config.toml
n_layer = 8
d_model = 320
n_head = 5
n_kv_head = 5
head_dim = 64
d_mlp = 1280
vocab_size = 4096
activation = "swiglu"
norm = "rmsnorm"
norm_place = "pre"
norm_eps = 1e-05
positions = "rope"
rope_base = 10000.0
rope_fraction = 1.0
qk_norm = false
attn_scale = 0.125
bias = "none"
tie_embeddings = true
parallel_block = false
init = "uniform"
init_std_qkv = 0.0353
init_std_o = 0.0
init_std_up = 0.0353
init_std_down = 0.0
optimizer = "adamw"
lr = 0.00128
lr_mult_qkv = 0.4
beta1 = 0.9
beta2 = 0.95
lr_head = 0.00782
warmup_steps = 471
schedule = "wsd"
decay_fraction = 0.637
decay_shape = "linear"
final_lr_fraction = 0.0
batch_tokens = 65536
seq_len = 256
doc_mask = true
train_tokens = 400100000
steps = 6106
dataset = "wikipedia_en"
MLP neurons of a small language model. Each row is named by its layer, matrix (gate and up: input weights) and neuron, and shows model dimensions 16-111. Each number is 128 + 32 x the weight over its row's rms, rounded and kept within 0 to 255. Numbers have three digits each. A neuron's up and down rows have the sign that makes its largest values positive.
A block is one neuron, or neurons of one layer that tend to fire together. After each block is what it responds to, as a language model described it from the Wikipedia text at the highest values.

L5.gate56:106121112121126102099096119124105186159130148117090116134119184119124087128129115151172108127144064132112113126157140109088097176119159118118145121143161118118148079120196135129092094138161163125112133119072102116142098130123097078148120093119081107159198178119181160167137156124172177115
L5.up56:103149176189098143078127091098147111071122083195134054148104097078146130158117070154135185104127103126129107186138101107171127120090138142068120186123173126174082141081160133107146184094182167095109126152110145156175109058135135107131115111176120173150101109043123076129103081140138060100
L5.gate374:108068094119076106129100117133152149122122113089152144163102159135095118128116140096141120112128160168179086096135115120135052073110093148147120116190128187103126105093095104125181163127142159170163118137155152097148120128085084113167143101162123171175098144159168124071115171070154117156
L5.up374:145135126181113095059128161111174117144173067131084160162147149096157138136189097186121214178104140115140115132106142185069053090120084149183161136103111101096097161098125117149102127120127103121125083051131142145166139113153088157143127143165064114103153109149123123118162144078099094148
L5.gate443:129126104099135157136054067122193178076120175061126117125135117176159158091140171095107120102113140132092121078166131086129077163109164131143184135121097150135098140118153066052120123188091152152129141223123121116142139081048153162133137111111141148151077095083171068121141113078082158110
L5.up443:089077117094084112110134125139119124155095152101156079087159068120145106166181161136134088110021070114137076100103163155139181192138078168163139059155112157137146117124148115105100104117137141113101165116125134111141134148141167182150126105128179095125097123084170118096070064148111096115
L5.gate612:141141140132087068157095128182147147165137216122177103097142162173131088154174159075138098126109129120095164119176144095140128129118130174185163111130149103108123122091119158090193117126133148160140152084113143162112086124126125080111153112182214126145085131122084091128113094111156137111
L5.up612:105169115172085130146155110104143183128120144118148189117145104115084106121218111139092096149092132122191114074166131104198117144176095183145157131148175077106107125137159165131134116079111094156049150115109166153103117126146093116125120196090137116114116118139191150112170118141111165121
L5.gate918:102128107142121042124091133163180159179132178114165157189151138186078134134161144129135102139119106148161106142186130144158134105128177218074146161090126120115170127064124120103116190113093147069205157095093118146111111161085139101026134083120174115092122126121151132133140107075184133123
L5.up918:164091135116124063194129151084156176130092168143142119126108120130099132079155092159132107090173117116140152127147124131109063096114126077131119134110114105078139152200135125124141028103106124167126092104157144092176151110145115151126111118086158119193094167061100167145143117069086121163
L5.gate1029:141085118095123145123098134124120132173111135179120121180134154091123082153103167099090088166131107165127112123124136172114076105105081142132190150166170137093089109147182111121187106159124123171147141102177159154126116110090094148088129093144139099160148194087151044095187148100186161108
L5.up1029:181140088139125127135149100146166120143172153174136122166184114120138158133158125050143144088113112098146065068080174158138144128139159149130163084167166139192059068076133066114121220113101135099106138104048175128102136120078161149136074169135108148172134141104129096111152153093150095178
L5.gate1107:051185138096125114107094148073197118121164105178143139129129165153104086132170159177136119094147139121195115109136134140103133132090180137145135164089118093086084118120109164078180113143099137108160160114065112194106123148082123113117122101207173141173106111076149145078151103092161141140
L5.up1107:143153195130153119131105109095162085105116070126132096086123173115143140187137172160095102117180136156140140147162120110133086116103153141144143127114119131110090139086142106149133164098133167124121104160143113137133151136083089131132103135114141116144106161094187122087138075097076147166
L5.gate1172:136084109104087116133142092114137184119142131145134154150134131135050183109154154136040136104120090167203128145133055168121108079164219161104120140165099104110116144148112145100138063065141111146104075110114138048112108149065110122089111163125192113156116136069154179129115103158122128118
L5.up1172:134131137144079074131117127140153131131157108145159140136093124173115123048118175149143076178175128165135159115177200111136148139122193142091115147094146102083113156129138145151119138111058116108192171149170099093131141153107152035139046130150119112144132139143130052142140158156115122121
Section-header newlines, role nouns

L4.gate121:109085088124129137115086090112118191085081090084084159119155087121134109103114099182106121128138062134109089159179140146153081113146101159148143127142097131118133086133114117157092083110151121167107095097113190112165170174166093146124125147066170163131115169148103098124106151102164134158
L4.up121:160116135124101132099124136120088143103110106135122173102201156136111081137140068058114103114134085097074149148113106126176146170121125107097147122168157082095182085095161116152130132159135111114120085076148200109121105115091118108093094124057142140056112140101046125151066138135133106148
L4.gate243:235150130108092093124134092063147102113076143147115161093161123089142129156120146098146089198094073089127106143162101188079096123123102142144128091123148136070114139165103145076165148116130108131104153138069156127111118156150137118109088161129110139159142150122128163174146110144122106183
L4.up243:122124161106132175187150089168120141139101092081085114150149098113126159123127112152133077100159128180155086133125156134106143053127178181161174078179112162134194142122127102130133128179100068133068085146177106098137094206085195168053154119122112107063138145119163106125051124093119118127
L4.gate1064:096104180136083132130065092161085115158182114136123111106145139147107094111167066124095100083065112089136066172152132132182103108098138129084135171156099148108111195133136070076118099113115154165132166133069074122112077087129070150117104234107127185121107097106146138192168161075073205157
L4.up1064:077126161119104175091174184083101140128077108118090104144171171084153096183145106131051099148128133121113095162098122166102056131066088148097115150144125133120145130149195148060101106090147094128078136122097115122075129121162151144089126181140136138135103139170123174141153131111053173121
L4.gate1194:118137145136041137051125151102051113152130131147153110114150115127113170105079206153124127180160122139189144136129178110132072132178130160097151131138056167099056135145145110158106118098155142149136084112141093120097078077107077121152092109125165108096153166140143100148119181082185181177
L4.up1194:115121106187130141120179158146093135173123172129184186142118131161149153178114145188146141130101084148124183132133126092098103100151122167106151122152114094080110106126173113115153121098157143117166111141111114098109156144068036081149127176189109095115067138141120096133149125112089129129
Partitive "of" after one

L5.gate53:135108142118127138129070143152152180151125147137165150070108101132087184117105154108114189177116077118132172082103139158090116102095115113188102153177097152117116072122090159159131065098153147156158084176039116162082109139114147121132149114129144124167120124185193186139139148144069156125
L5.up53:108092114113073153115148122145116106114127100072158158088088108097077112145143117108065148137134151139097068152107120147095133146118065092118076135153142091141130103117118151100131134124130144145144136170125138183077077154130170145074125141088144103189150082115145093121142098190124144133
L5.gate202:146161122103088107170116093146145082185057161142127181059121144143144119195108068132171137086118159120109128124145066174197098077093107104130149165143105149147150110077131175108125098116115189179098154060096096089142137157137109158074116163091168125186092085138142170080077150117161163146
L5.up202:098125194090099138118123117098105166157101153174126168138140118095108087125104085139112112128112108133125135128109086110071118116128073147109106148119108100134078172111139145166132155061193120165085157139170067153132136127152164114193133116103131108087169160158039093103180137168111140138
L5.gate251:157099144118098091100137093130168113140097117132107142046123111165089166146133126132162172121092089144172132082158108124178126141136126147054150115184107129138116047127148070135117200105145132174157072155111118150091095122141114143121120145116205060149095121145105115136122166161143133158
L5.up251:132140142130144133068155094120149124172136122118110147093100132150094102098087142145119094176104164183126144148112182123202080136142117083089064109157116142154145135118161173148095104113135125150083084191140074128113166174112167098115090112065080125128150137128020082129186096193109123154
L5.gate481:126152142109146157172134100130132105121120149113103104127161119079118174134180109124074206079156133147182148109196114099159119084101146064139147161141099156076101112174159085072112174074087132151161112194140075153121084127199095112142174144125092111126115088132137057143132101181093196159
L5.up481:100117160123130090151100129122118113157132122111136165049126144158088166173155123108157104095123073114184159114132121161142162124093162140118151048159145118175096132125152107093115152103139126082158101115077152136095134131136101218147088154182094119190097162109069125089148030116192173129
L5.gate601:145111101161128122130065060112122173139100162152158124069138087135111146130075111113123120101105155154146102120167118129180128146151062112127178158133095196173133149093089119171135100152160121092094074174092126160162154163173146109112132151120135119149211102127131182102110171116116100176
L5.up601:086114132112123106121150151175136129137131106092136217076160113059117169131150116148146144141129064098162099121124114133136090129089127120107106163165132073125100107061147136120127128164102125121128082066102068154111094189076148125134100204145096146173165141108097146148084123143161173159
L5.gate762:133144090126121166127098049071148145155152169189166154126164158130147162126137168103074172154136134098185099158109120099138182235167106125095128119198136166182110113088077103113085193148093155135181093115105054140137181126084098068131141156149170147125080102161078103174100136200156148136
L5.up762:153106190112179156164100120106103137172148114155161196167064141099127159115109090144070133158091080085174143100126211143133085081117075167134138135095141121079067153110150107120119109131144193106141152160102073118120134173100120169118116143154116177137138131181127136133124163065120084051
L5.gate827:151136132161094111114135150110102168128093107133140152048131095104111132194152154086133130113123104142107198157120108157118148108158117131127155168201110182086089188123105114207155144112149161098148127145085143124111130117144070094081153154077135143103168168118157209156134137106170134148
L5.up827:154134177114114097133096119135132154165099160172174154144151169134092170133111129094067104145115145097176142125092124166109158147134114186134129124127095093121069108165103112182141118130141140091120158073150146197092139133115139156132144155056087157172154136136156132161103132134123138115
L5.gate1215:107143123114068151172082151153127125154213157103150135114107081108114094129100123175095124111145101103169087083129087136158080136143148161103085145194122159122102126137108175152140187160130079166070056098173108141157106148128124108105145118150151158026122153104146129160142155145105158137
L5.up1215:133127172093179118154113103102111182117098140118193124155097142129126153112134158145174044140122119115175136125130129161126134124142116104104117108082066178146118127117087104132160092090142092093150164142113112180117162138144089107104138109148136188119177145095104063142151142128125119175
Partitive "of" after one

L3.gate297:107087074082100124132089155112185174114095132146147140128126183159089104132134198120112153147117158158154107077149106100122149132106097164113176135128121096087059071094115104096139152097077100099110123134141119117120126117063138144118101114111186150115108154135162161136111146152045156123
L3.up297:099127155130097113124098127086101139142076163194142161115111169147115113139124149115161138211144201154152096146164147103173153117098149118087155142154083139098128089103157109125070165090162177098124106156121101156147142117108068101068112166163129158156128148165105111130156087140107139123
L3.gate436:071133113169134170178088155142150123076120106174148079150107149138109118162092163082132110088083222137148087117129078105123137159202096073139183154153110120081109161135134076163164125072130136092097075085167112124123078153058119157151156182103139155116103129116131122155148114101095122122
L3.up436:152140123129136128134129182107116151092165175142117159160107115144120119102148101152172151167117139176174091070132155108177137133109093106110157075173124059052084091095119120060083127051096112133144117164083121175143104125148107084066090107163142102097153120093086123093079166153105112103
Person role nouns

L3.gate189:120093114144058205107133138121146163141059134134115151136146073078182109196111097100139125112105114125141125150117104157090110191186125076114120123134108109147167124150101137128145143141099166172102124127086090063106130119170147166140128118136127100129125100121116185102063154138130051095
L3.up189:108101181137091126151075152092166112160121125155100089131142189174131134090098113086105120095141109125125122111113147101097146100168098106121132091146109132118179142119148085099109160146133173162109130189110102175156122101157089195136106125183108178081078116142083115138135178091111138172
L3.gate224:084077108127137139070107059154185177069106149183144135159096097150121165184116089141137112091130130137106125085133169158203114163188153149093107174133191196118136136102099140069115170089099127172127118216084118109147073138135105150115164081136145131134140120146132170097106180125151140121
L3.up224:118089124112144110090143154125164073107136121114126092123106127100112157161122097127169129084166109163095125091115087117149066127110146119118159179168125133167122188170139159157117183127145133177074117172128116091128111148131095166135169084191098110177075119066130046139099161116181109139
Mid-word fragments, esp. "cred"

L4.gate500:116151125088153105130158079119133097094153130100142121137103147195159122157126213099172109115150149096153118154144104128202116126153138099114184154138121120107116092127093145069108193108120120071151113167203130195072169185089193169124172101162192112154118111114164143111107092065090086094
L4.up500:154156148096108115159082139206134150124066135102091123168185095087158123091102123131090147113113081150250154120115141149132088188112109170123135086104163113113184143130131119098106118153112133143126181053124120143131120132079175144132087073165144061074125146121075098139124147145161127158
L4.gate802:147098092083097109144125099155124105157178137078163174113109134182160142145173193098146128078141121093140119120089138123179141131168108145116150149152154155170142099111100090112142077149107157097112061087078094130133081152105058163161165132138174108142095128115154084104135097144159113135
L4.up802:124148115126064116145127097093109153168164136139075217074102109137111139154180138096059085151105150118180151091160094092162116149161146083139176154140127091085131121133107123135096130135075170100125155118164147156184073173103167150096185074133120165177091106198089079102132150127059176137
L4.gate853:093094102170104135135173102194107168094128123118158134072125150109135114131116149031139141131168154108161123106099095131166137147130121127078136136182121184157068134169053161099156159166092189125150151110111112129129104133181086137090134078136136115143116116092197143148165144141161126171
L4.up853:084121171173105114099152155172084134112120165111156114061157117134145133101113139023111150168106118118123156123089147138145151120088101101085161133205120113108061171139139172136161103150124192098104137155159101076110110108147125141088148115172127104059111123145113151119172120142153105151
L4.gate1060:107127157103139123097167137098149167106100150110140109124162125160134133072146108086137088077067123181137093117128145141112098096169135154117159094154140136106124100100069129110127141159159197166127125127145123123188133125132157106118184090007135133139097185153152159118129118143131109105
L4.up1060:196125161084108172114127093119156108134091099126113105109172170096128174164176165188070113159061112114129161115127074087096123120095096115100152126171155167151115159163098145057083141135104113145119141109166156171084119150093166158164141125177180136124102101163086167099074103118149186105
Paragraph-break newline